Part of a small language model's weights.
Size: 10 layers, width 256, 2 heads of 128, MLP 1024 tanh GELU, vocabulary 7506, 10.1M parameters.
Architecture: RMSNorm before each block, learned positions, biases, tied embeddings.
MLP neurons of a small language model. Each row is named by its layer, matrix (up: input weights) and neuron, and shows model dimensions 160-255. Each number is 128 + 24 x the weight over its row's rms, rounded and kept within 0 to 255. Numbers have three digits each.
A block is one neuron, or neurons of one layer that tend to fire together. After each block is what it responds to, as a language model described it from the Wikipedia text at the highest values.

L3.up7:141089134117157122160136127157127151158124128127129166155155105182112090132141137146161125125126156138151135137168141123127150101139140146117160116142101146113109143118132120123124150145177128165152167106149098140115105200138144128127171149133146087118143065184118113143139103112145124124
L3.up9:123112187108125100155154125149141136111098154107119117203096131125141126148139120144118122159117172154125128105117077131120130136129135118104129154129106136147154125109107139113115123123165106148114146167148079112123131118143144135144118183146142096130150084182149071111136136159130120086
L3.up53:195114142093106165166139121139120104130088169113152111133138113149118128115134132127128130116104142120166148171167138123109123132122057135128164108106124109161101115122127138151121101149185120153155093104142136161126130151109131142139122139166140083154150098158146109153134192151117113113
L3.up71:113115137096140140146118109120062089125127132146161104156133145135138122090126133084126156132149164117131106141123116120138117123127085136112137134115066129185164097132140112108117107155115133105135138111128160111092177137133134091122142179197144126139145105174130115138115140173140119110
L3.up420:129116146148127147162133155136158160117076125124152143142134130155110143118125088109124064127110173144114121135148124141115141130181093132142156120134077147137101105177118188130115144122135155131103138083147117135100149112116129091141125119140078125139161112140144090148109149119146114102
L3.up549:173114103094157138158134148147131084146122144138161147136127129118143164124123088112130112119114139100160119135089087128127164144110133147136151114129116181169155084148091096109127150140126123140140128131105157178135130142065131110100124114146131094145158100163122103140131157115132141131
L3.up670:135126092096140148169115125149159127140105108121169206148145105162154160148137121115126084133094164155109147125143135162137138116151112096116134105123120103138099069089083138122116119158177122134150145152153091179096121172096113111135139170099106123161135107187155125192147131168157105133
L3.up960:138082142147105129124109126143124129148147151125097098149142118126120114113098107138133108155172121139137123109102112144087123102172149126077136143152112158165187107151125093136122106140141156108134119118083148144136102112121161132103180153112120159129164141137097099129101144113151141110
Responds to: Word-piece tokens right after a capital first letter in proper names, mostly inside sports tables and lists, e.g. K-end-all, Ol-iv-ia, Gu-at-emala; also "0" in table cells.

L5.up174:132129145111141119108141108131096148145125177141099107155105144106125135157117152118133115105132120105156151140066100117150112095128088130120169112151142138153110134115160184108103104163145149090129141098082147151146111109178124128137135130173129126111150084141106110100131076135106157128
L5.up187:123098127103148122131091117120088106139130130159163140120114132130081166154107129144115135166187135115195134149119112111139148147141094121111124111121119105101142127110167120153116141155117100123123157099134154188162145161108159124149133208147125110128161130130128089099123136129154138112
L5.up250:152158150126150120126121129116125145126105120116154113117111133154159177162156060141125129117145098111147131139174138100077115111113147142139161134103143112085148134115151109155132091142117100144146109094086144152158136151114118136143129119161136100130161120078071090147110107146140170158
L5.up294:126104156151136123157126111113111108070128115151131150155160152126063117178147132152115130114169114122159109154107136104174149146137094116082156135151094121119156126085171112084094161134128151096128175120143164152201166175127167117093136126166135082116120133102120131120142090127121155128
Responds to: Short word-start fragments, mostly " m", also " v", " r", " inv", beginning a split noun or adjective, e.g. m|ascot, m|achinery, inv|asion, v|oucher.

L6.up260:093081155143134126158193152196098094174120140146128122139141136125123147138151163171149104120148108139097141108150102134128148101114145117099123097136143153124158135136149129172097132095116116121137140131075095133137182130114131171128154162148147132103137117096133106097124153144123150119
L6.up416:114094125128134146169159137134149133140134144124145149193123109113104100151130121135116143184118112142127154104164117162122162093134164106107146102124105150136179163150145120156081121085124134148164147152116105136120106124134170132171135170120131118133120109126167130121122140141133153096
Responds to: Word-final suffix tokens like -ing, -ed, -al, -ant, -ment that complete a word split off a verb or adjective stem, e.g. present|ing, deploy|ed, reluct|ant.

L3.up106:130112137158096126150138086122109089146137124102110139145165139147109066104100110098152123155151112107118123093123156156108110142141138094100125132115105124128147107159125120136127098123130116154151116141125137084078134122080133084071150159165145183103158113140112105114139127096119123154
L3.up148:126080126129119125153100098143138122199147119110131144155126129102172143123072103138114132125130113135143117069057126133141153158145116102110097161109142158137129109158100167142128130139108140123129124136079140159115088142100138094130164129128113133163131118106132107099169179123137123110
L3.up299:094108135134150115179103116131114120164119112087139185132146136151145123095120097126120105153153113119112140134090138146141131153143135133105088130119123098120164111159093142117110125114143129133159142135128155101173114166075097099089166173100141156129133151110159113126158122122159077110
L3.up559:106109191139112123157116103133097164127110111119165130141118131152166071131129126120150126161152150152164108100099101129119138142128135153117092143136136123125141096163087134100126137143144144124097111128119164101120157121121146080106151152137155130113150088138119106117141158106176124113
L3.up631:097111084101114148151120143127094123173132105093144169146140134169151129124112081076162114145173115128097143144091120152164145111112107120135064145088181136132159097157145150178108142115109140147178131149111137145135116142151111101180163164126100169105137152121174124164115080183133142126
L3.up645:127122137166113115158141110129108094136148112073092134106123143123161102128138120103134118146161102133099142129109130126116137132155123165102103141051116159117169136122124096128140102098126138105121125149123124103150140117085132111115170159136150111134135139136168113121127129075127149112
L3.up787:121116130161137130112118135148111107131116109106127112143150110165129112092126136147113145103136121151115115136040123134120122132138090128106127124148152123152102118143096113149117148110128156126125071132078165143097145131090114125117130123135055102112135141112113128099175144148149160109
L3.up862:128117165124100129137107092120115150129146166161124090102118127135111124117144132139100155127138094124155110103109127126107131185155122124123125116155111158120117123131071122130128125128102109122101140138110136107078118130116124152102151166150143122131118087148118100095144140123200111120
Responds to: Fires on "the" (sometimes "a"/"an") right after a preposition or verb, as in "at the age of", "in the 1960s", "is a song".

L5.up422:088108121098146146134139135109122085126143149121134157122124137177054132112110139097107154132165150123104097126099139112134109084128122066111123122119103133107147109144140149144106118119149171156122140098138130073123131144123109123076163114140129129149177110146115085137117094142107111120
L5.up483:133119153092129159101136125099137130079114145107183121151124153128097151120132087086116133132153134110105080135165148177156142105139121110128112101128095138138125091162138176162114130122155138166105129098141125092112123146077118143120128132140120137114150095153109094120132127162093105108
L5.up857:108123143131136173123137132084125110091150127106135151118140100148108138052107113061105090149143138108125094133102149170133117110142133085098152105119071136134121116148099139110095120081135153168129114115103138096137140080127098121106196091153132138118155127121107081164102114152133127126
L5.up933:107102123114170124151135134123132112120128154118148156123148153131077155091123135062156142109142128136133095116147141153147115109116124084057122123110098117163136129100133140166108105119144123149128147111136094111108141146105106104100144139127146123124158100164131093145141151174114103118
Responds to: The cell near a row's end in pipe- or semicolon-separated stats tables, such as career totals, league standings and election results, often blank or a number.

L3.up91:109115115164128133153145102141107078133143123079120167161117127113118120130129087131132122147134143135154128115153132131081127095133159123125186181129134149112094142102138138158130092094133118150158110126098065167156098128081111149130154136148124157104138139129137109132093188144105115135
L3.up354:133130139143105154137154121148139152118155155156155129120129132136173153112136118143141116156120133154151137128130109129097139130138176117113161156121089151132106135098141140122129106093127139149103129132133106142093120108130138134180154123153112132122167139134154101168119131123186159133
L3.up620:080096100154135179168121133128112146146127117146196151142111135134142144144157124096148076179137135124138116161079098181117143133132134161126135146092108128093118127101093150158141107092124112125164146123181089151120096110111118182102156114130094126102135143119161114162080131124107126103
L3.up820:142117139145141122183129109189129120133125111126172150178110118106160125143156124101150114106183118191157116084119125118142168160118125127081115149145138141149168164129126096161130117136147141163138145097177118163137148097090127177173133152164116120105142150140153085185139152131174133126
L3.up840:119115131139115152145147129146124133109134157150176131120124149119125151115153074156133117150132114112144112136135136143113132114160105166106184181143079157130132137097170163154122107099113127144113144088162082153107121103118106147142134143190104121133134110193148105177102127189140131121
L3.up971:116127128188115128166133108126135175119112113138137117134103140138125114157139129136116137138142153171130132152098075114118155149135134141104097155081118118088157130167105134132127140101131137117160066194110113130137132104138171145102147142096102108116153148137105080122095110066158179126
L3.up982:137139112154095139142135118124109110129122147148090125156136149059100100126135103123139102131150093125163149137134140121140166143136085126107159111103116174123153134107170102173132126105122154145147153131152107170112118139148130157156153155155114105129149142136151083175089127115164156122
L3.up1022:122134167153173099182074087132099142119111151171156136163110126126128127162128132143118146138173115107152129140143093138132125135144106113121096119111100137134147153133129154172123107100114128144168180069154123163148130082094128150125132189175120136111151143180144094160127116131158146097
Responds to: Line breaks, table pipes and |---| separator rows that open a new table row, list item or section in Wikipedia tables, infoboxes and discographies.

L3.up26:162089160149137131149116141143140153157110184126130130164134121126102080117127072135151092156140132131167139156170118147118154104180099141101131122129146147121124104145099095122107112118180139127132119144113106123114119174120118116081168128144095097131163108188130100153112128131125140125
L3.up275:146091156125121111159116125168091185155128163152148132155110103130096148130089170157118141140124141126123165096164106137117132076130118100122123104181138117160161131122095165165104093110119123115150125158135113177120098129135194168118136161138128139151118104155112130140108159169136124104
L3.up335:110106148146133144116072125140085157126123120132146163124125127141117126119127142094114118132101138151135161124137082118123120098181100133147119115146094187135201126154084133158099109121144139107121088151129164139144086172118155159126174130127102138183109137124114150100174141110141117106
L3.up408:156118141147146129173080108124130157099100150136100095126138096165117116118131100129116114118149119140130104104146076127136106135147098125116124096124100160145156113140104095120116145128104137116114098075133101107126113085121180131100150115107111137134131096117099092173086159123148126117
L3.up456:144075119154130153125131155098164108119106141123126110144121126128134102108145099108141119145159102143134140138149091135093136123124093148080147119125123128133088110132096089119110101134161144121126161130078120150118140087124156145102155129150114140145157134176124099160124119106145162108
L3.up488:155103109166138139149127131124116104166090164122142112152127104126124135101120089117135086145172130133138137138133086153076109125148132159129114108116111145130131113151107111152109106097116158145145104118084108139151109119135160152106178152089103124152166142129125076123118179092187144108
L3.up812:120090123162144140137129157131138140133118146133161153170113123125155151094133093129134108125162115139137151130119082150117134112181096097124149118124113131142117071184108126129106130121173169116146136107102128141163120143109150119080166109149090115149174134172158088125103118123134156086
L3.up1003:141088149113167105128130140151161085169114163131140082137132131137109113099087104084108116147134165148144131102107086137136135120155097101090140141110074135160124080142125121130103118131134176132123100150071129143105127144108152122067134148119133138159148132167127087161120130129128148082
Responds to: Final subword pieces that complete a word split across tokens, such as techn-ique, Support-ing, Satell-ite, Attend-ance, across varied encyclopedic text.

L6.up421:134080132153152118140139095122139136099088114120138185115158087131158122077139137125129130122131150154163128125165139110172099144127145083119075164116097112134169147102145127158078109113193106183168120121140101132172139149085114145139135122173146148133172117125135100169176130156117108128
L6.up466:142129149101126123151148131160113136116125155109136145135117121126144125118120136096139142117131142137132113117167114151124126120121128087079101173139108130153178120094136146140125149154185111121118109130089109132128143127122110131126134168163146138121162102134119104150149172133094140114
Responds to: Spaces and separators opening a cell late in a row of number-filled wiki tables (sports stats, election votes, climate data), e.g. before 23, 100.0, —.

L3.up119:112123079152143149135164123098130093137124170143128122116120117167125143119104128151101115132176137108154127169101109153125149179127148119103133112087145134074102123109116104149138083115084140152142166125105103156173116131147160119098169144130118112126162124094130096136090105133138135125
L3.up226:149129145164153148121139132113103134142128147181100105160120119155125172129116134170135102123159142128113125119165118144113153131100132176127134065132133111076110132110117120170128109128121131143097126169079087168109128113139160119116137091160089132128147136119123100162098145141127171122
L3.up235:110141133144171125121138134093141150109128140134147129152120126135123140169133132157097091122174125134134113094137125170133121125133098120119143117142144126130140133142115110174135087129101122117152180093131089156161164076129127116099154114132116105123145145128153102174094133134141135142
L3.up256:155119133211136143124116144127132134167087167138141128166127118135146130080141077059122107140132113110132152131144100150132151115156090095101158098120110141132115103151087122133110120131167178124138109080093112120128096139089151132092151149144114105185136113124094108137131126121145165090
L3.up407:130108143150134125171117151174109097163099149136154149157134110134133147115135082103136122134146127112131183155111115123091153134150113113098133094118133146117109111097091132131116131141158178127124108131113136124106115134070150120113155153124130093154134094142118113070150148143114155093
L3.up539:095156133123099153076158141120138127120104130116140119134122130114137136106177105101110099152157158103086105105167088129082112093106138062119137170111113109169147138163134136141124132124114165097135112098116118142165159070141136147178135129134139112140160127117121123082124160119123144132
L3.up857:093094165099129151096145134138124124118172135096132131157097111118105115137101112112095110137138158108115117104154090171136100101155125120087117121136074145132120117154117146153116088136129149140157112107146076139175129141052161162083155106123131150101128118153135127152101095107083113112
L3.up949:152117169134146128150105109119113145142128116122147139138157121166111112110104104122120121113126158162130091131085128142094111123141079147112117137170047119163130106130109140110104149114153157077114074140153118107067110143110192141124131133115099137147144107142124117109156155143138146079
Responds to: Short opening pieces of a word split into several tokens, mostly after a space, such as v (vassal, v. in case names), pl (platter), m (mushroom).

L5.up56:135116175110165136192124119148122164117110149187122116129103125164102110144138097152119155124113183137133136160093096107077155145142113113127152101141108146170090097130094138113128150121152132112133106163121115137121113143089120116102104089124115086128136129175112104129131165146111102117
L5.up91:133106157120145180146079144158094128099118115196137147132142108149122127115141140098123128122092142158141157151159146145166157128131114154092114113121105137120102071063103099135102116178169115155112113130149142137102117188095145132099116111121148146132131109134117115143124090163138123125
L5.up572:154111155142165175147128157130105168134101141166120131128105097126112126089146131121141098164117116176185184173138127131143139124141134151079141108113120168102128136082128092139115109139148103157137077137148131135148096169110124127109159119140116157133157099120094133205115121136141155123
L5.up738:081092099098156150155100140106124125100100137153162107156171126145149136107139124067175129121138145138148124142149117158131139143111151116094104166126091121116128087144114143115114119163143122152126110102165081161154099163095108106151144156111142138135159116136132116180093155123127132104
Responds to: Word-piece tokens inside capitalized proper names, right after a short initial piece, such as Je-ig-ir, Á-r-benz, Dougl-ass, Le-ban-on.

L5.up227:129094175121124143201143143126126130106148153188129116165127085137087168125163124119129134115124102097136114106136103156157147115122117130099166113146097135119137142110109159100099105076132141148158140081175115178130099127112124193164112135109138075157110086118066122093140150134161115117
L5.up275:133120126126144123149118151146072160156123147162140152129096098107091085089139130160082161133152118146154144151193103121076122131159138126104151094176082134153156153107185144109119107118117148155123171125148098106160111136143139145088137153168097111130121105133086129157132149148151134102
L5.up525:120101150129118125164172175134140125141122104106131102161115126096111068138155127152135103143128146171148081113147081095122115113175080085079147132149108195084127103119144168096132127122116113110147094194140114141105135125127163177150123159140125165121115106145095123133125147155131087130
L5.up1016:093117108098123157177143140121135133159119148139139152181147115118116050145089112086138140128114141113141104105118135137131171095149084136087162093122144145137112134135132162156126087104116145138145122121109143149132143106096127100148138178150138139120132146124119105137135092118132108095
Responds to: Suffix pieces that finish a word begun by a short stem, such as acc+ents, eng+agement, re+action, plus table column headers like % and Length.

L5.up252:105130102148117149106151167132110146116071126161151068151099117126129105091147166106138094142119153164137122130108111142117164102143174133097094143114116106139138104110122106095114135137138089123110099111139145142085136162128127117102141112140083129179146166148074119149087160114189124103
L5.up550:119136115141109107160102132173146147151112135111179138148091131108143135146136096129161094141135100094159140128166141157136118083148130182095103088151156129122159141137143131167120114126129141134103139135103080136144152141089120149132136124161149158103132139138122137103119124102166187148
L5.up749:115109160138089150143122094146102142164092129143100166144111175111131126173114126167132125150154142121150133084156130136122144118131149155122069102105133136137181126167139127168142085110172142144119093130094117098108154148139134108114116142135095138103148127115142106125104152156091098112
L5.up942:121087142134092154121123122126134118121139157126139101143052185135096127107136130120106142144122109111146139106146147127139185112134170092135115131121121126134161155171156118113137059121152112158126082119125160127090131167168104196092132171116124112123120143144178123128108108149155122154
Responds to: First token of Wikipedia section headings after == (e.g. Bi in Biography, Ety in Etymology), table-row pipes, and sentence-ending periods.

L3.up125:135102145101121147122117115119154116136114126166142093097129145102122131120096107108135150110155140149153074104088130139148129151137093124084132171114114137170159095159103112147132134147156176146110142115095135131124135150116119082093128149189170129194139091152136111146126140177116109149
L3.up149:138137177109152136136130112139063118151114149130135116143131102128098086121089107122103137116139178131142127133118113140132093126129099123113125140134041130165143097092138142111114149129153190136147101109146137115107139139115146095086140188161141111136133079178079097111139128131103125105
L3.up164:127123166124157136155146089134135104148124135126153123133170120122101103128088098121075146134148161117134101119130124138089108161122140112110152163114054135138149145109121131119122106144134175124148125119108127105159112122042132116092163109134132119139133092129077116101133147102092129123
L3.up199:109101151134108121105143097125115090157104146119118127159140142168108103149101089155130128116130126153120138121126123126130103140142121110121129143126131163173138124140114121127125156107182126135124146133077097169186117103141098147098153166093103152186119116135101124144107103132096139095
L3.up540:113119119109142127172141089150105124147076143121127126129113117109109057158098134082126126114135154132150089125099109151144136118142047122087132150103062135162141105087159112122146123138125155128170128119102114135113131113153152108107143153161133068112162112177135099128100107131109124127
L3.up595:108101171092142128177090083134120122153142156102100139135105126100133093106100131105132143150125155103154124115157128192140123136135088145106123125166116118191128152109113143127139076143150146130135102121130108147149136108103161147116133152161168130116139095163091070121131141126133135125
L3.up663:135138120131155123140123125121128108151135146108155110156129118100138071110108100070116142135159157124139071097114139154126120114127117107078170140119030122197157126117152102097127120124106190127139121114109081143142138095089140109108143193146151143128125120157098118150102155108129156107
L3.up777:093127154121128121184085088136106105139123125110123116161163118129113080140081119103137144144120139140146080085119116151108143141129129104082146155151056127178160108146118120113128119138126175129129121102120134103093118120117137091104139179141162138143130094155105082108168173110125117113
Responds to: Column separators (semicolons, pipes, blank cells) partway through rows of numeric Wikipedia tables such as sports statistics and election results, e.g. "0; 1; 4" or "| Majority | | |".

L3.up36:086123106169163104116143149115144104170151163126136082128146122101094058092119110127095122131135130106143123125126091134103129108133127126096128162119059108129138132095127104148127123106093155129103111128155093110133123135130166127093136109119127117161130108160114094098146090134159112126
L3.up372:154104169120156133158108105150118096140093117127164170177134097142148091103133098093104109154148146127132103115124130146118133065163125095106155115117100156128155121143115137157098113108137213124113129099147113107144145140075139104134130101168121125113152104169128096107128140124101139119
L3.up375:118113159126158122179111126119072103165128104101154193132118108125100111108123097095112094135153160113170108126136127173131164132150123113087117139144077137152176135115125139141115134111099158158111099125130123116170138138061125133128138098142146136115145114137125118131126151148117152135
L3.up423:135119142103118130118143147182080116154126167126094171176127114129075096125084107131087151121118157117126133087127129136113118107135106121114133108156100138155167134137123113150101156134115170122117122111114090128124123147066154112063134112121131106162114124149088123119107146136140154109
L3.up803:089114135115137121094136143123129094150126134123115146126146103125073109141107123183067142115157158104127103124141124134104121104122124101103123128144106123154147144143153148139108077135105167135147133111131131145186122120099160148115122109125152124158124109109077124069138082143060097128
L3.up867:136129119160118149112150155132079109163130120125135102148150145139112109142137096137088119140113149128119105168137127132107128103147127088114149148132094123126166126147143122127125096129104126099094092141085132136168124153058158137087143143138099121204113124129109137097136132126104141102
L3.up977:120118116187135076148131136155136095159138106139170117152116141140084110134147157129125149126165132146107130136084123106135155140130097133109107166136163130172154169135133110143138126087111120116151113125109127115105130109096111149128133152100107107107131111118119117082170135107162125089
L3.up1021:132123144151156133113153142112116090117145139117120110127130130153089136135117112175089135102124154120095107137133124133111121117122067108115112110132093153154133130168136150153119141138124190149098103085161111143149113153128133110129143104124131114138139111124069126105119091155074088111
Responds to: Cell separators, em-dash placeholders and empty cells near the end of long rows in Wikipedia stats tables, e.g. — | — |, header GF, Length.

L6.up298:143125140142131150149089124146115166095129135133144169143103126130129142156150109133137126147136089119149167159119107102102136156185113149155111137180143178122125072121109082109114142151151102164098166080135137088133133186130149142141159110110145122113140110151131113108108099111148141119
L6.up409:127108124153098128168094119181043115117125109175132145124122116107133148105119112130120163128128112133128156136125092114126134126163130162137118094154124140155154089149115061097125108116108119150154132122159155110132144152115149112061167155133163108120135103135126124099145123136170148118
Responds to: The final word or word-piece that completes a multiword proper name of an organization, place or event, such as Law Society, Cash Register Company, Missile Crisis.

L6.up387:105123172125168125117102113107131110104136142147129111156126120132071126107124106090092143112137116112120112101143159114149103061152109095130136096109071131131128113145131134167091143118143148157112130118147153076174115146104114122092161115137139145109145137127097124114102110136094092107
L6.up900:115139122137159080111126127113127144103135136145132143108113110115107105138101094147066115120143121116154108111099150103158143111131095142102126095136118124145097133129135131175124149129144195178112161085135154088148092127124153113095126124129173135121122078137078112146129089138120106120
Responds to: Pipe separators and numbers inside wiki tables, especially final columns near row ends, as in sports stats, standings and scoreboards.

L6.up317:107110152139140122181118137123091086088113117082146164131109082137099177083142129124113085130145115125103106124119137161142143141157105089100117107129124132144128088122088155101129112091156126167151103133142148101102140155128110120135130121163149163120156091168148079141171133153117091119
L6.up371:091103144094201144120129134127139088137099151172143172127158092112097122098104132074117122152130167105124095158107103151140155107122138086068126137125096127151126080104093107148105117124112134141106093108156128120113148149107132115119160083136131080132152130150135101107145126154100142118
Responds to: The first token of a cell or field right after a | or ; separator in stat tables, election results and coordinates, mostly spaces, 0s, dashes.

L5.up407:141103147117149126188099095150043175089121118140109121137114114115117147115122108126117132120176126165125111172131133106160136145139098179124122138132110121148125110135162109117099116124180115126157143105185135124120136131109119130125144123150121129112141142122148084203107139162127070119
L5.up542:129129135098154139174117115108118157091099121129131103139146150120112150152103093137113111156132120149095107142134141133128157138145155139115101178129126158170140109156127107158150164083167096109147131140138152160155140088114103104107127130132129119128129081147159129167094167127142095121
L5.up968:145108139105131102173119150135069133138091147136163134132161131092134150138114138142131149093161091118108165159140114133125133177126113128086120168178075124180110116133118096117121155124183173170166118096133116107150135147110149116140153157115125111127127110115103119141120112110140113093
L5.up1004:139124135087114132192113103123082125097130141154132142135113150108148158157099096145116110118158102136134130154110118126116155143136130143137103161146141148150126090116131089128111125143174115138173141130130140092148148137110105125129202127132169083126127187142137113159128125132171137144
Responds to: Punctuation or function words immediately after numbers, ISBN fragments, or all-caps acronyms, e.g. 3-902050-, RIAA as, BVMI:, $22,.

L5.up116:129150138138139126136099110115076111146130124132135155102135096147111116089137108096154097143119145108164133104126093149135106135142113085123108152111118139126167116088123108148111121152118177131122138114104124116148081140109131115116172166125176143137115107153070113119108167139097114126
L5.up382:103095157116092089136139123133121114133143135106122136161103150121094119175109150073143148130181156134119120091126119171110121113108132127088146121124138119170174136149123102116121089140153090101151133137120099117145162125096129134079171147131178100080160094141136128154077132122109118123
L5.up661:129120136145143076179111112110115099122144138112137159158116148159106131132095122110106101127171121122115156122159147138076122123135128089100156101120093137118114135151130134148128104119162163140155145117113110069184126133080130125058222110144131130117142137128091104136112098104082130112
L5.up888:104081128152150116163104097103126125141111112141154172158157136140120064091095102081127077145141148149162096081126106149149167114138132113113137144130103151149139113123138127126113123132131156124119121128125128113106132121078147093096147115164125161082133135141115076125148168077097122132
Responds to: Pipe separators and blank spaces in wiki-style tables, mostly late cells after numbers or names (346.29 |, 51.1 |), plus the space before 65 in census age phrases; weaker on compound hyphens like life-forms.

L3.up419:154119119154128115120097134151161143147103141140104099144171094098142153098107124129163117126110129150116182125154101104117098118144140118162126087141149172119101098166099054101131135158104113108127112143123185094129142155120149118091155110121090115158156099111123158107178119121160143119
L3.up508:133139134156101118116128162152144154145125112099158108139149127123122130123133126156122118121114145143124123137116125123100137124150102086118124097143109147163149105132106104157119117200100113134132100145101165109072110174133160112096142147124106104149145136142112109104150134123175150110
L3.up525:151114138111069147163127143112118147126095170172149120145122141130151177131131144095123118125122138132112133200156140129096156136169138132093147112130118137141151080146096092111120128162151093139102147091178144106116153147148123113124131113137081081149156120172135100132111125139167144127
L3.up588:141113128128121125132067117141128114099150176130134105125126111124113152116126116138101136121132090110162144120167158096131130175136144169119118109135112111150150136146132071139109101129153130146132129122168160139094113150119131168064167143146125126173121108116125124124148112161181144146
L3.up676:099124141123126094119085094123137126093130142138156121125113147114152174131151106135112144119129127121129123116104145098128146121127133127129122148135115143180179120173153093142124116132162140130116139120126158150154136144144134141098127130165124108133130094133153126164135099155150172142
L3.up773:158081108168130123139125094140134121118094153134171133125144086140150134074108141134111115133132100123132144123101125100139132109136119105123115139130131139131113099171085139110131157174137170135119140140120161089105117167099122062104161123094144113166157134159144110123127138135127134117
L3.up885:160145118190146119131137160144137117073090122111127151112121116154134184107149156105132090111101101113167121145116132108140148121135133111118131107104132147126114113086126091178135132147147138132108113167109141137080127151132130081127120109179143122134125145100137120150144151122102141154
L3.up924:136137123168135151114111152144091115124101163137148101123114100124113144099113133122121099096132141131115145167120128138103124114144157131141139117145113151174161083171093086110116103162118150137146107088128187083122132154165136116101155141139073134143161104163123134111153117156177144128
Responds to: Word-start tokens of capitalized words deep inside multi-word names and titles, like Pro(cedure) Code, Balkan War, Camden Class(ics), plus mid-name CJK characters.

L5.up239:099104137148109101177083101140128143151130119110136101115124098132145148092111100108162125147153082162152143113127110118081148135149135128108111144133146150140129109139072108101123123154115211157097074151120123131087116097080149120131150132129124147148139118108109124118143171106161117115
L5.up420:099122119147177110149093129123145128177145118105149122105110116133121139119082105165112153134175088151139170112089123098099123144127091161098113123105120142152144124154127139120119112143127159153150095141064171142140091137088113101131153130104092150151156107106120120130148101142122141100
L5.up567:157095136146111101099118117145147153107090141110119100135136136128123149117148070122156110159193128121116128086141083131087093129140116107136121150127136125166156094162086140108105141124124135117134095122098151125096156087127120110113113167173122163175165121134134109096128168119160123104
L5.up764:104081123101139146157087111130122123133110110150162132145108125182126132147101122101118132132172082131153116134069155140145145170149128153100119165167146149162124118139111142104121146123114167125060163098062147100118120099120117078114137102164102148107142135132138124141119138171123143118
Responds to: The word "the" (occasionally "an" or a direction word) right after a preposition like in, at, from, during, as in "in the town" or "at the Museum".